Weights of a small GPT-style language model, trained from scratch on English Wikipedia.
Size: 4 heads of 128 (1 for keys and values), vocabulary 44503.
Architecture: RMSNorm before each block, rotary positions, biases on query, key and value.
Training: a variant of Muon for these matrices, 797M tokens.
MLP neurons of a small language model. Each row is named by its layer, matrix (gate and up: input weights; down: output weights) and neuron, and shows model dimensions 384-511. Each number is 128 + 24 x the weight over its row's rms, rounded and kept within 0 to 255. Numbers have three digits each. A neuron's up and down rows have the sign that makes its largest values positive.
After each neuron's rows, "fires after" lists the tokens most often just before its 100 highest values on Wikipedia text that the model never trained on.

L6.gate1059:102168098168201123159102124100141124124145106095165105125108114160170106143135120149169143129110137132135116146104158116124087098134151142124155135116132122093082117116113122126146136147085163120129083124143115073088146185094129136143104129146173132128136156122119150167092116152179114120103153147158135117101105110132130119131086099119133097124138155131145147159157136122143141137108
L6.up1059:091143134136126107073161125124154114090209138098139115088093133071145173117122092159142127130108122161123115160136129121115104163122131124113081153147105131092146164163129134150159141111128121177175127088125110103140158158104109130104153127141144105137156170112112071096137106173145126130117145125098103132142104133169144114120094163139144137169111135170099133098134154118143154162076
L6.down1059:127114160126145137121151163157091136141136145121167116144110145114146096124138165123088110129135133163123085122119135119117134090135116148095097113104122121131187088182063148147144119134124109132155071126111080158110139111115096127126102091115129124103110158137139108129086153156120111104157134134119138182148093110153112105115130105129101126161130164114137155113074125133167108148164
fires after: "\n"

L4.gate1309:115170157118147149104109109163103107144094131109126099152130140150069119132088121137111133122121144118110121149145130148118117118114073139080153137163146122083142170123110136161096124142147134115094129150133084118134098136102121147134126121121099183101143167079112084124112132110094104117139113114098147110121126117145163099113119172129140146135134127139085121146113178170125158105121
L4.up1309:128141121161168140145121132125120145160099138122145096107131118094114117091142163093092114141134157112139145130160126149112138116107102116124134157125144077146098094071150139158103138080130166141110130118101148107111113124120117147135119128120143161122134108201135164148149155066080144162163102086139139145133140124145138115125131146124120150164104156119144097149159136138154118135118
L4.down1309:118091122120143101118117143133128150085119164149155103074121132110119135118120147103115136132153133116140146131152105152094130158112111151142148149130129143173157142114100127120134116148099145128118125079143117108131148114142128116132144121091102137116119105158121136151143129090141113147164136151121097143117118128121106091130162143111141138149080179130162085169118125121140157160085
fires after: "\n"

L4.gate1244:166092123134133161131113174094131107090141095109149136142148118126121142094126120102141100149105128160135134147130156084118102141061155108111139154155148083127174155119195118144109095138085133108116111149125140130141095112147115128150104099174132132137164144120154145082146119166129133092189102142122147162194142078166132140128141128114141125108137151134152135162095160109151156153155
L4.up1244:145145084100138133112133181120130144148117110118156144119119126141125113138079114125187121143112151148162117156156114090173094161110139126100119156131125140154145124153184121140101173151131137126193160116118125122118104094144131143124119131122108118119120131112128151143116125147137159105108107100111117147160160109124170173143096142030137156109156141139106090138100105110160139135110
L4.down1244:122098088156148165174129131108127106123118095116128130107105111152081183091122136171135155114126116164107136118131105117133119109123158109141138132099170129123145156124129089096121108094183145129128174108133157139112087131137137102150155134141093149119181136123126115126173109135160122123141129147121145134164171103140118133149148138130133126112080125158107095131160154113134139109153
fires after: "\n", " addition", " well", " footballer"

L6.gate1322:133143129083110114153123197101145157155131159104135130129128135108088137099133155107153185129120156129156133136111148132112172098108058102125111153120144105132167154192154106080110100088161113126118108144114138093139145139103146123173095103145086157095144107180098092154120114076138129144129147082150136122124127099100120128094115138119119142134115116161097085147091119098119125073123
L6.up1322:131130122126160126093111128132186145159130109078176138105129104131160124093134117174130168147091132151125150108138120139090125118099122144118141118100134143084114111051175119070136099180101145116119137133134156125135170169106151129087122151106099112152107113118134095078156129122124122062115076123168113109104149151119121130152115100131128097156107117106126136081150136176128114132161
L6.down1322:129155080114152104149109170164131179118136107129097146148085144114129138092147130080153121069170120169118103166114115110132148105150137106132134111129116136179147089124122105117146132128143118152144112096065116118115095119131109102112150141121176111144114071135139144167137122156122142107107148133097140113109110127127084072132148121153140138158122172137130156135141110144115148117117
fires after: "\n"

L4.gate1002:133197137187168139122104112106104132143160147150113141128154160102128147126123133122116101117145138116152164128127113106150140117087109128159169134077141139133143137112134165131123124122132099147100113114130132170121136096128128166101107088133136149116135076141121134101105072121120128115085120074098132091145129144143120136107108106126097105156134123066129114142160142117142113130128
L4.up1002:127136164142125145125144156155132108113150136131134080078143140136167140096131140068151152135138112112113127168106162101109131142107151120100114153133155087116148174160136108079173128105068156117143136107140096120132133106075137142085119164188136137114113097093101107156130144186122174135155141132130140133129137118142131116161126121104153161165124068160133126102141139141117147112133
L4.down1002:152114133125122103132132157131133154113115075108155112116152148141139149155125118097123136103123134115129155116123092090125160163099149115106145103088121188172114150114143155085145133147122140139097123084138093119128129122168130134109147119148123167145168132114157127126153155120143104096134139130125087110129148131156136170151144157124143140175117163122160124137106172200172119116115
fires after: "\n"

L4.gate1016:109089128125128107123128125126131136151155109135140095108144126158088119131187140149122182167156168123112126089128108130148111137109083110096151156155105137168124149153138175049138087141150199120097111148083119128136137130084103117124098141115149142173099087109125156129127141165142102125102069165118105130116171115103140130087128142124162096159121141130133132094124123134117083121145
L4.up1016:100108139142141118134136115138137108115112135118115118124131111107116112154123178128162135135143112088099182123130125106121144191122130130149110144135133183126139140142113119083087132154185099147188137102118155109128129114151135144094106122105092151155137112088158116143130114151175154115097112115144089096159176143121163153130106114098138131096146137096166159115103105157121071142115
L4.down1016:108145117161181128139152138100105134110130109096097073111122105135093175132102152109143112113158102152111108092141161148074077148099117148112161134100121132157102130152135153053117100148178145143099160114122111119084098134097138132130104112142121125150116136092157159100133126157126121097096130158129139082134164101113158125078147160101125129135094139122157165144130105182107162118100
fires after: "\n"

L4.gate563:112088112123169117107138132140091087150101154090134133131148124091091142108145135111161145151142133142175131166100120118130108133122072130134142099125126156156105159103139160128116108069136148111115125155146134059112104162078113142121145115113086094154180128140166111125127100170119140141126141111176146129148119144141125120145107156106143094159137136108183127151110165156111142121143
L4.up563:186147152139169136152097141078150157141128150120186074118139102126153067112125094142158086115107125140059085165134077152110153089131125099107129153114100124131111127134108091112086118095176131126131068148097129133125144115126124155095114109156124076191157163141140088141109155111124165106139115164108114162143084139149142130144116109134121101116149138147133149163127128150124120141078
L4.down563:159129123130117111117123095118168178125128119121131112084079121168165117137116128053133144124175133156111071105137084116132138119152139127132123137139134115152167100138091127127134125127141105136145123069112133116088180152109111094112100119058154148126170118119114152098110150138109081129176136127119089141130106158159108089097113114150116151144099104151123165165154128170087128144143
fires after: "\n", " |"

L4.gate372:155126118174134089146097155136159152099133132130113103159118103133113149098126126098153110131160087111123108093076129158153112125131134134109114118096188153109103110098110144073081150117126115162082111169097138143147136139113141142166102207150108124107127128092136136149110091129141137142119117073096151111159129141123113138108135135104118138105167096139098112151100123115114118133103
L4.up372:157129126146122105137122120115141165140146153106164117096125128127125101125101117189114138153130148126113125135139117116161130114184140180135123135127107150164103151143129133098157156160117116109134122156131121110157119102108125144091143138120134121149107082136108106168093152132108142145111098141101139097167149144116118167134106162105117140136101121141117151110144115132125129108161
L4.down372:102083096153138123197154136142139178136139130127090129172098151139090138118133115123131089124121103144133127103088128116138124115117113117069126085127163150131111111129110091099118085087100154100115133097090127151110089134158124108107149096147123164115117149128099128134187161165131126136130136151099124155126078164107097142118169162107108133128157150193103150135104151135131124140167
fires after: " |", " one"

L7.gate656:110117116120096152166120124140158171166150166134191117124132105088146145125125149116156168125106103132104160110109142153118076120149117158113141160141135104152122190113115130124082126141122094137167121134110121180078136140133128116086150151130107108099152100146126107141130132104140093122099158115077146085118137101120127099126130106122144110093119157127109143107166081167102157141147
L7.up656:074111141161138122140092117123129125097114147115143134144148128160127101110135146149193132127180112143111103134143122168114147138128090143135111108180149105123146143162111152169140113166144117156129137112092106125122132158162110118094140159096119143181069137081142112156113103136108107135105124123153159122134112110156131111112155096103113148143107149130143104144106097124095135132134
L7.down656:107144106115111143157129140110137133093117109149144152086140139115148113158174151153123117128139163125119081130104134141182106111133118127110130110135129142164193117143080093145118156135105133126160123144097082126139146140178108124106127110063106185136100092122114171133102137091129138074106171122155160136131147121140078145120162112106117110156102119084164157164161108138113112147132
fires after: "\n", "===", " ===", "s==="

L6.gate1175:154119134140106125113110117147181139160128111083143140103128117126122161178197126073172086148197114102121112127098131139083132137132103137129144139176101171158135125121131111111139091088106160136126097115086121087102110124149146158138144137134163111156112159125101087138139103148106116082156149163119144151123114120126118089151136160114110135104120154128136136149162121109125149133136
L6.up1175:136101116150153117108106160142122116139104110143165119141128083105119133136183121131160136150125097154083097143110086136126135109084172138128137118140105123118140120100134120136128132116124120123136135127151103095123128154119118079120125098139083141133145152128114166096121139139122150079149137138094148133141125109120102101165144132139110134118127148091145159148157121105126129143159
L6.down1175:097132117112148159125133123120101161190146075137121108075105141139118162124127154123084128155103115122114116137103087137099150096126127114163107085103142161154155172110158119126111098127122120139145114128116159107088118135157101105104177144112132101143102123134075102108112114099147161116126124090132128149153116161118103123113110127128103121134151123123161148161121095117097161143169
fires after: " the", " a", " is", " was", " |", " made"

L4.gate75:159129106120133123113133127097102124105105120118091087138126148146089126119133086148127159142092151152155178147141137142093129114085146108142143089132141104109160164124133131117126116099163147142147098119108094075124128111151114157150096136158109118132122120131132141131093131137116171091125137106139114152128137115085097182141118120095175126160132162102135113130086134103192111144145
L4.up75:129132112059107132116136105164105111116116124122096112118099111134104113112132141109163162158106142120149138143141154124152140167102104126137115125127119151108186186130126103157154115130128180128089157097103105129099092155104131139120122124158150101108083124148122124129071169167101135087147123097123149157124157169145145148123114136129098123120147144122121162144137144102134109170137
L4.down75:163119123138120132084102131107140128075151084141137130137111106159136129108107130090156134082107104145132111115098095095138092140168146122118129142122189130095150139127121101142138141102103118154143110125140133155122119128131124099110132109114115122114106143132128102106110170138110120138117163125125087129109100087117137159123108110138116135139162145134104120129097085137100143116097
fires after: "\n"

L6.gate401:091158111160134094136141105135168153161135073124121135105139126135141143160136189138121120133116126159147133109118096145136136111136128177142104150109135136139156122141104132088105134103167188115133089101112110107132163162115099127101092089086142110111128113113153147140109122115121148118099144128160110096145126128110172193161132102135125138125141124187132072111131117133158158166127
L6.up401:125110123111128140168124124135147113151112129111121148144111109121134109109117133135119096110133111143126141128107177137140089168109171120114132148135156116118115109126151140111140092120148107115117150132045151122107142088135159165132149154128204138095116089147171144092078101119142112126153083141142125148157140152124136193166143120163095131118144123127118135121117113127114200132125
L6.down401:134107122140112075158102125145188107135138146093148119095127123152113148152136132149149106119137164154142157150173105162162142092167092092097115133147134150116159122110158184121126132125118151139126103123105051086121148133145103131138107115155128142151143088155106152159108149129106106076131171114148111094156109115147151154112131144120095132129130136118125120131108145140135177097140
fires after: "\n", " the", " |", " its", "'s"

L2.gate156:141126149163138132091164112141167135130144131139138081149143189103128138079122128110147136132133100161133126128129162126149148143138151110104116154133120149092088116112148106122087144059151124132133105124127117137102139070132125181152138118131108149118134131151097128146125141121155113132105085143129138159195159093136118172115131116148136130174088137135165150096148108162123122101092
L2.up156:117149124121117121132117126133138115156115073112150134139114115118179116147150178130146113096083142163142147158094120138082101136107096081116152132105118099142122082200177131131118109142142126104135141136138089188080141100119138113124112103148178104118103098107151153105117140157131134126105111101139136109162137128108177094142149119131177121081145162172176110121144124133092097092128
L2.down156:104127152093114076117154133089091115098065152164123102114133108139138156117138126128111164121115091132151089144136163175115112136117084116117094166090127114138097136138152142110151113105108116106113119153134125073111128141089167108140092088156138174136081087108141116141094144116132187139169147124125113115135099106126127132120083114146175141139130108144104131142127121159099090142132
fires after: "\n"

L7.gate909:107151167121110133118125116109079144108107127120211158100122172114112148168133093130122159146127161122093172139151150157115174097069137117072149135115114100148145148129142133145106090153095125140106098135166135110113141099104126113125151105121121134142136115142129125130129114114131148078163114123080138161125129096137131145115139104128122120108109153155131112086136144150167134146114
L7.up909:119145117104100128188166136123180156139089162126123114100112122098099130095156125114094100130108123142137121125108103114119155130126100127129169104129145118183111127141152111138129116155125135098105127130117150147118142147139065124147120141131107165126137124109106093121086136115163119082104147140159097148072132104084148132134127124110137098172144139104134109098156129129132155125161
L7.down909:098094163103137122188161139127115152113096113172142117138114145142110155124145128113080135107111169100106121135110106142104139162107130107131136085109153106123141074107135136143144116191129099122118119117174126102135074109106139128097047165132173129118130119152097126121171142104116102143150112129109097136116131101113158106100201112110138131142164131120159087133134121120153137149114
fires after: "\n"

L6.gate567:134118123160126145132117111140115155123085103144189138169134069101100087120130119188135103165122093120132131161106097169117134138145105108091135130107131106183109142139130104147180081138143126166111108150123138130160128110115146151139162152094074100110111120145121106075169106080158132111183108140107085106086106113148136105107105124149102122124119103122097165078150129133128124116140
L6.up567:129107136131150138105127110112109083118072178151145128147137139124157129131127151068070175168130154128112161122122141116157130103135120133150160152123161157150104073150175099122136113128084147109139095147187127100105111138148121117122129190145123136107110154082195142088108123153119077111084152089180117142133153146126111124133127126113090131137140129109178117092130142124110097142109
L6.down567:133103140157106132147123134113113131136120122113176164133139105108124095134112097146149139131101144142130099125108078135171139086122075104076114161130129154125119159147081100114122077162113147085127117169147131107153143110123100120093148154121149125100139135155145138140069117146103113134125101119093147149136126135119109161156144109114093136118148108112097163150137091163125097112110
fires after: "\n"

L2.gate465:150080096117157122112132121102143110171143133168134091164151104111102166142098108132134129109139160150098167073129133132136146133129093116154141116144140148117125151102118120156123115129152109113115137097107126103144132123161166069155129110163151124123119152075115172149160105121117131127131117123170124178148140100158144132140149151105110106150155162101156141121134141123123092134104
L2.up465:132113066152149122103080114114119108122091108136112099147149172163107148151123125130130096102122211127100135128113103084146099113130118118133128132152080143146136142082127133129125102129158156091068126147115118118113113123153135108112059138086143127144130118116121082129129115136130103114127104135156146152114153161151169099158145157125104157123122163128155088089112151093145127156098
L2.down465:126144091185165134116107125103126095062149128117097134071146137156118145135121119114192145090142132117099135105143087118122114148144137099108121095151083158157180138086143124092155121099166142132096111128121144111154084131152145111098093104134143123102131108103110134155175136127107097110121108135161132167111139112136123127068138141094177162125100131149140174099121146122128146133114
fires after: "\n"

L2.gate1087:113093145153091154078128090106136123117117110111107132124108168124128114111116103138125116180132130115142127093184152117134129124147112125087100116133134102144154115090138131162123107119178134111085148101132128135138124155126138090103147111118165125069175138176126124168121150106131140152140107142097138174110150117105132127053142167164137132128120156094100104116122141089067155103146
L2.up1087:151153132128129145145157121132155158110083123113154152174112096142130139124160116121124108083135083134186085107126121075103084148204104143159129133066137121116150130124142161117139156140139096098061111142150098171151100135135164131155135112126141105117117129168148115069120132139148146112097096155122140122129120104130146095143169141153140102119120139126133119124161121147158120139121
L2.down1087:079131161104107094148173141106122155118119160100150144160072133134161144106138099124129128117119127134155114125081151073151134089179107130077120157092139167137103110108151161113140106145118086091093165158093103146135184130147142113140090110099129113096089146108111138102165131106117143127108154110171135126133127164175115091154147136125150117122139074128150140124109109078139124112115
fires after: "\n", " was"

L4.gate97:145174131103155134181131107132178161099123110126095113108143140139142099147142150147132084150165115105135078128168148139155151191126136135102104115132104158120143117109101145134097138133118162096130114155124152117133099139154138139157098139129112121149132102140128109151111181127114146154104166144132081118166091168143115172127087109120127131128155101141106094136095154112088117102096
L4.up97:103104128138149121136141179177084146128162121120161178133151119128083086128158136119114121132131124122133121102155137134123087115152093177185105130111136125125131093149108127135165146105134175139150126141153122129166127111104100108110100146144150110127151129148128118150139140125112127152145121097108132175167132162144109119112140093115124177153108122156121130114144162082164138181126
L4.down97:086104123147104136103121145114145160115140178121112120122170115136110124114101083122076104144115157113111119147117112112084115163078104147137100097156108140141130168132150119119117126145132106139186162128100086118125126153121108153112139137140110101116145163107107173138132090105112148167128114101130147194114110090097104070115153158146119124115101133169159155151135192164127133190131
fires after: " |", " round", "|"

L4.gate1106:128176135115137133129126140116127157112129144100149103120158139181167112131150100138110167115131088153158121167154116109147165137129120135110151104135125091150101124158149123142091148111182138152124133107168152113144121143082120101159109115138147136117155137091140118145131180158127089137123112110141100127132112123112130173135111176144167106144144125112139172156127107148100169128111
L4.up1106:098113144118098119123169163158119138123135164135140135111127159169080122121160160123149122117099120126134137152101145139109137163112106142112147137165123121088136121128124110112141082091167146139136119112082080085098147112162129105147098128198104100123123111114138135156089146178115108115105117142160116150137119072119136139115183122123157102135133082149132156126145156114114118113104
L4.down1106:135122171149084138152120104113148138155130159152126138110138161133071135120124124106110150091098138123117131120131112161121115161067089147088131111128116137142121098135131146103174138116102112132133161101099134129160103090105153107156105123176108154143124139173157100144149150093113140138146114169155133145160093173126139131132192113142167082186095120117136200154154149158126120119156
fires after: "\n", " “"

L4.gate233:140104161155104146117137126174151137142124129155171128112129150143129092094155128147083139094100166125134142105110119111108136113127137128135127157129098131138147114131157088150153127134122130111110094146117147118095187069109094159138107153100124179136093138114135070142160153131129165129173119143143108090146118118157137160185081111076123117202159096102128105114126123154106142121154
L4.up233:166103144100118182109129184116120162158125128142158135159093101128132130148119125127150153136192149119123142092124151080104120165121096146108095130116149120117093153122114145106121084078098121125114135106115174146119111098141099130146129122131150132154127115127126116090130131124108145139150150126146100138117093150102130102127179093158100159114120169136194138162126109115152129113089
L4.down233:137119133107115134096128120146136143134159131101165138106126100118146071117120140100125151111147092123129150102087161102134113144181127145057118143115128153130160113111117108109115099140117088154146139129142144150128139177190103129093109130113149130135159098132138083160100121153100106091112107138144081139100105172144113103110146141127121125120124141155131097154177113129129062103132
fires after: "\n", " Year"

L6.gate93:187154091125172110153119074182148105150162136136112076099128192150144131192093116135159161109139137123119121087098188137139115106128135160121145113168121126115119143092156147113155105128142075130125137133126094136095142175116144119159088117145144121090131146108129109134166144133134113089177163163134157162090140097118126148123117123108131129150120140138136088135116121123168123128154
L6.up93:147110077088154113131158119125127128120136156107103109086110150126128166135174101167169115123134110158133123165110112155139126108086130137157114089050125109123143082111135087155101095114127182116110132145118148139186120098074121157126114127133159133102115125170125176167132126102118100080153126127109167127156145124109147154122116122117140116150128137098108144118152181095118116132134
L6.down93:165202088126153152122098128100114144090144100112122068155121153138116116159158122115125133168143140143148088150115122121140076113116121090122118134156140139133091136128141131095102132161128100181115159147128138081112124154150146115123070128097155117119129103090139130152159152143124117138150123105138111146102129100097126123111170087110160080164113154133125134115121123124106126087131
fires after: "\n", "==", " Est", "F"

L7.gate379:119139113102143150107130131156140111108121192156161118130119099113101123148112109174125136106115131113117173131121113127130179097154119121082148142123140114119121146132132161137112106128152159095137131143126093152096132114114130147148119151147104068123124135145120115144118113157113098137177135165065135145113092102112185122115128133132122161157129147126125149137136118114127184125081
L7.up379:124126091122111112152163114141146132129134128109144099073166119115172138145157132107152093113158112131149133107112122125140177138095093099112104093102128084174139122094104138130126126143139139120123076131147148118109079161132154107117126160146147115129084155125079113084110106156151094146124139109140142129125109038129158137156150129129142105133097156151142137147136134095142130151122
L7.down379:119148159102115134109168137121156162111088172128093128118117110177103170098096134128110147160114164137121146147136161116077140124139114143082141125130172132173149135104101130147144138158117096125116170107187120118123109099096115171110117130127103133150131132161147159165131141137094119107150156105051130079092137194142130133124190069147165155113126153142107129105162118157137117084102
fires after: "\n"

L2.gate666:187151116115148122132124119174108128091110130136110123108096112132115136109103162123122120151129152146121078120195152159153117153177128161130119120149121148146076150109133116091166105082129143123104086138113121144111135127139118165143150102137125100150149113131117126136145131195149140151144151099152119112127156133162147123111084129135162134072131081097117095146130111140153081136136
L2.up666:129121129142087166127120100143159141148134149107108152125122134157100134116109092143147112137148116104139107143135114117111107082143073149121128150156097138096124148125137116112122166111147117126137146100133101133131143159122113161105111151121124127147134130113124176155139145100111129128110141091093096141127128135124138127134109113138119178131105145131156107227104083141110128142153
L2.down666:107153132136150165099116147102143151134159148124105129114091132179144147119112100129177128165127132115113126162145167125087129103134176167165151125116147139142089127098127142135104141073166150139142155139145163115125119160133119146118137133080147132140127127157154144084137135143129113126138150092126159105118131130089141131157154102129129158115087092116150187135070144164153114144125
fires after: "\n", "=="

L7.gate24:107164129094130128100096140114126127121118128158108102082096180127145117136111080157090117123142153161143160140137148110078115181127113136163144155136143120113156143111100089131117163128097115063120108119133127124124147156131083140157169113124111165144122129174137154148124117115107126101177117106107175094112129119118146124148132149128131149125155089107078119155140099136109139145106
L7.up24:094171119094100150180143156169114117131121166139141129146100141139128149145108148138126191139105117103123137150132115154131116153102129159106111144141148129136086116107133115114117133090111146150144095094081095078140128126119108116162152136166140109099100133124125122111084157101122171136204163120142122134118141128128126074124175156129119146118105143135129135080164100164108189099091
L7.down24:099151137097115134150128115126148105138110177109153093098142148101112093163136103142137156133106142087109126122155137137082130155124120100091148116089119156150114157160118121181124147162148140095137150143159120129167166131096145134141121130083139060153145121146098152118112124124117123155137156109164124149143106131146126143115129189116108121108163137130114106165102114130121135125136
fires after: "\n", " =="

L4.gate634:139120120177161145114115140158139168123083093134153126160109152143070100103128173104079073166135103135104146137177124112113145148080096115121113146099160095122130089115109145097110094125162125173166140137133098133126111168112109074113138147118143180098103143104140135137117128151128148121080104125127151135109097111104105103142146130172135110105117149119129105159117111133116178100169
L4.up634:128112131104119140142169145124145102204073142104145121120132111123122143166121069113125141111161137113083154149109120125113121124167097159097096122163154153162133129116135132121155141142128111100132131122126091156142133155134115154088110124154140113170148103162121118128132119140105100122119106122150107170147122128150125103123079160123129157109104155151151160150142028113123094126148
L4.down634:146093156115115149128125135149122140137136113155089131130065112132120160118064133130078171153135079133099133115124096130112138100113149161144116162138158117124149145125128118120093123140132130116125112155090103151156125135131128117132136124131128141128180135137125125139120135193146117111118102151114146117100132148098117120091109175123132141110136157125126148133096116095155140152128
fires after: " |", "|", " is", "\n"

L7.gate205:134159161066156133117110130108120141110108108170140124094111100143070069165086162128105129192142086152144144130104164146128129128126109097086094101111112104123164083149089112136152135069136090136128104144145122151145124155112125118113121147135100138116155115143173124136146152134159086113137157162104088112129137108115163132115098153109130135117131131149142124150151091160179124147123
L7.up205:168146143119069122177135127082130113092148139135111114083079133140099079147110142142119101123157146129169120135200123146113130205146164139136149125123120098099131114137146113109097138113128148123100129152140113133108125052114086150093123114138156142136117127140144129147119120115111142123135130109138121150135128109126092112134094126121123118078125114159127102117118125159143124113145
L7.down205:129096128154149119153141124099108109153109141090104088144131133127161112135186136120145141165120161114130120141161129183130101092094144135128121151116142136109096083126149120132097098153110145121148123143121133102116143111130126172132145138147130099169149124099151151146138168165098166179123135131069170130130136128137162135140124108098163120184117084118150132121171126113077112129071
fires after: " was", " is", " are"

L4.gate758:157129099108122143129160109118110140134142107095132107118152158083158167113135167119134134135098164124110127113084177166146144109094160130112138134163102100145106076087105131175099117099102159109150107100162131104112151139101126157140117135172093119122127112115130123164120085129152167112106130150102105124128144112083123132143112120100124118115144117169137126147104119137162146143098
L4.up758:165164159158118135176119110166137125109129099147204122127155146130127134149155140111199131156142146123121083112144105161130082112083127159125149120135138107171097125123137128134170089105105101140149151129120138107124115159105107149091166144123108131131163089153126159121098105178181121100163096072152105164132090137121121122145136118096123128122110102170144114143095146142180156091101
L4.down758:125152113115141130115151125113162122100123116167140140117139161124107114129160145121153152128127121131120111115149095148159126116130096137132150098083129140129132088115121129086130090098160138127115184120130147115142087144075108119101159116107093152126122144116115157139134143128128187133161138106141154175157127142153163117087094088134100119154165078170176111128142114138141119160137
fires after: "\n", " Candidate", " hold", " The"

L6.gate1122:103075119125137099171167126145126134126165170089137160144132110201133108129121149133115073089135079102128106125154110141116138106157121120103128144101101128112101143130115143150124129055148148133120115119148136098144176055158131112076115124120113116090100106121113139143139126131152070124094149089152144115157109073099123154138123131144120097172140082143070169104151119152124098126128
L6.up1122:112131136163118112123129132097157141175093150094109138166098095132139159114112145113059121151116126124148143136170125141153141102130131127132105134122212124084137136126159129170127151086112144121121086103116161098128151122126125158151116148137126162135061135121130155155127107119127114128127163110141157102134111142122111128136087161108131158132124157145120117135129117152097161153127
L6.down1122:171124155121110157086143126146159155125192132109131125097116118131122084109117148137142091110110128144113161163155169115120111109104135106125103139121124095100102099134116163158124086123147088142138131106207166135136134099126145142142150134152115138112149120134119129141146168093139128129131146154137152142131114119131086149135150133114086143102139116160066149117139107142111147162164
fires after: " ", "\n", " 12"

L6.gate577:117152124171162155118117131150110118142111129109147083094117135132112187111117104128111103146131154127131133152143123119120129122136118123138123120119098150153141107150156089100145156121104135125135131140092129153137126140164122144167125166114083135146158150121117156150114106101079176118097097097118143110165129117173148137148172151133154086155108136116121114158149119157106138112150
L6.up577:101115170125109125147129156106143154135078108148156120154151148126111101121150103093140159167118096159157114139105137137134120153168135142165134183131124130105104121127116069155126128101112128147112128097124119112115142138151105143126105100147138180135164179079157122140089131146082093113152146150137106131177126122156145153119151127121117127084145116168152158138107141144140150116162
L6.down577:105119132132105155144103111113138103103100107141193121128152096123136117131142110144111151177135099155156144163129137120159132121156113146109134116150103157163079120127172115147163151103106167118107128115102117086141125111099143098111130095076114144147118139112141131136074099155137090123134130123117142142134088122120167105090163117134115122108138176156159159130130095130070102098131
fires after: "\n"

L4.gate465:114107155146168179146130129134134137139089150105151129097119060152137158119128164078117130122143198117149124137121172069109114107179154127166130128129098136157103139106121115143134121140076133125108155121116108137168088121124144122142135116131140147120127116164116116088138135131128120080154048092127116120131141130141115107155060095087158156158094105122166151136123150133135142121141
L4.up465:103105116106151122097162142136075156109114161117109157133089141122111141123134129127141118153153132087143161107178133102103152102079135111136122165146140084128125151143075159105124111144113121182146139069126152147143126162190175076171129138130120123115116141102150128083122109145164136126121112121150142135124127130161144117106125134069135144107102139124161122149117100107133166136075
L4.down465:111125112127120147086117103165111131128156141142090144092144125097109107092098161151107168144125123108116139118129151068098141063134116156149144178118125136085131114140099111112124138083135142123111169100089068113118143136117145125117154107104177127136141119135140107105116094154150135100055139129135155132101129082151126128088163110156130136120094127128094161096133150148144127124150
fires after: "\n"

L2.gate824:123178128138111146110152171134114135117096101138179154126119096102144136159146086145103105132171103128134172107133110118111096147142104147145103126113127102132137093126154137161149116105131113088108115126108083152142161116114101116133092102136139132114138118153144135118160164152113153177184104126095134116124163123153159130159138131140092142132127127126146150160148127116083138142184
L2.up824:146124148100120118158166136076145110172096127143183141141106122100135137200112142132132139145173124167077168116126085138108128129098083164148120121129131130101153085119149138120148130135126112078113100144158092138117125118174125187135106131167146105126140156107124146141118122105116090135164121155096135112145141139130111147169142081134099147084141129112144122122139114072124140152181
L2.down824:153124152108137154139140160096113138136188147132123095146134139134144115167144146174128143123117158107135163144141100126102139125083126140108108150152150137124125111140107138098135149129108096105138134120112107094128139138130096159139107141145161111134165109115116158119118160110127109093090153119096126144156161111211101138145138152117107116116147129126086102135166115065143150112112
fires after: " is", " was", " are", " been", " were", " the"

L7.gate1046:114160090123134163159161130114153138123112125153111129137120132140133124139136121110104133117117141097118154116122161104088208129125117183155135131134141119133107111157084116132105134083111124109154126094131100132113120154141118117127204130122132116125148131166095102124113162122099155097148104070106108184144153118138110116150151106068140103091121130077120105181123143133078136129119
L7.up1046:121148071124113149118147154159155115097080103116145151143085139158111135170150115116131118147093133124099125093122122131130160120138159132131097134135091089161163118119109118126147140131120104127138165138105104170125109117153142117196158127161166149122135095144133124142152140112096138173116145083085121157148155101134102174093136091160125075131167111186153116150082187148081107091099
L7.down1046:190098136094111134142142127122137140122145107117099178133132168166147141122145095090138125116135174111099118162156161129135123152126115124170100119086114152174121080114146123130142125139135113153120141089134128097145101092112127155152134169125122163147186170122165104133122179132114078128113108121117119152164127129133106137133105132117130110129111100090145106151129157181121074107090
fires after: "\n", ")"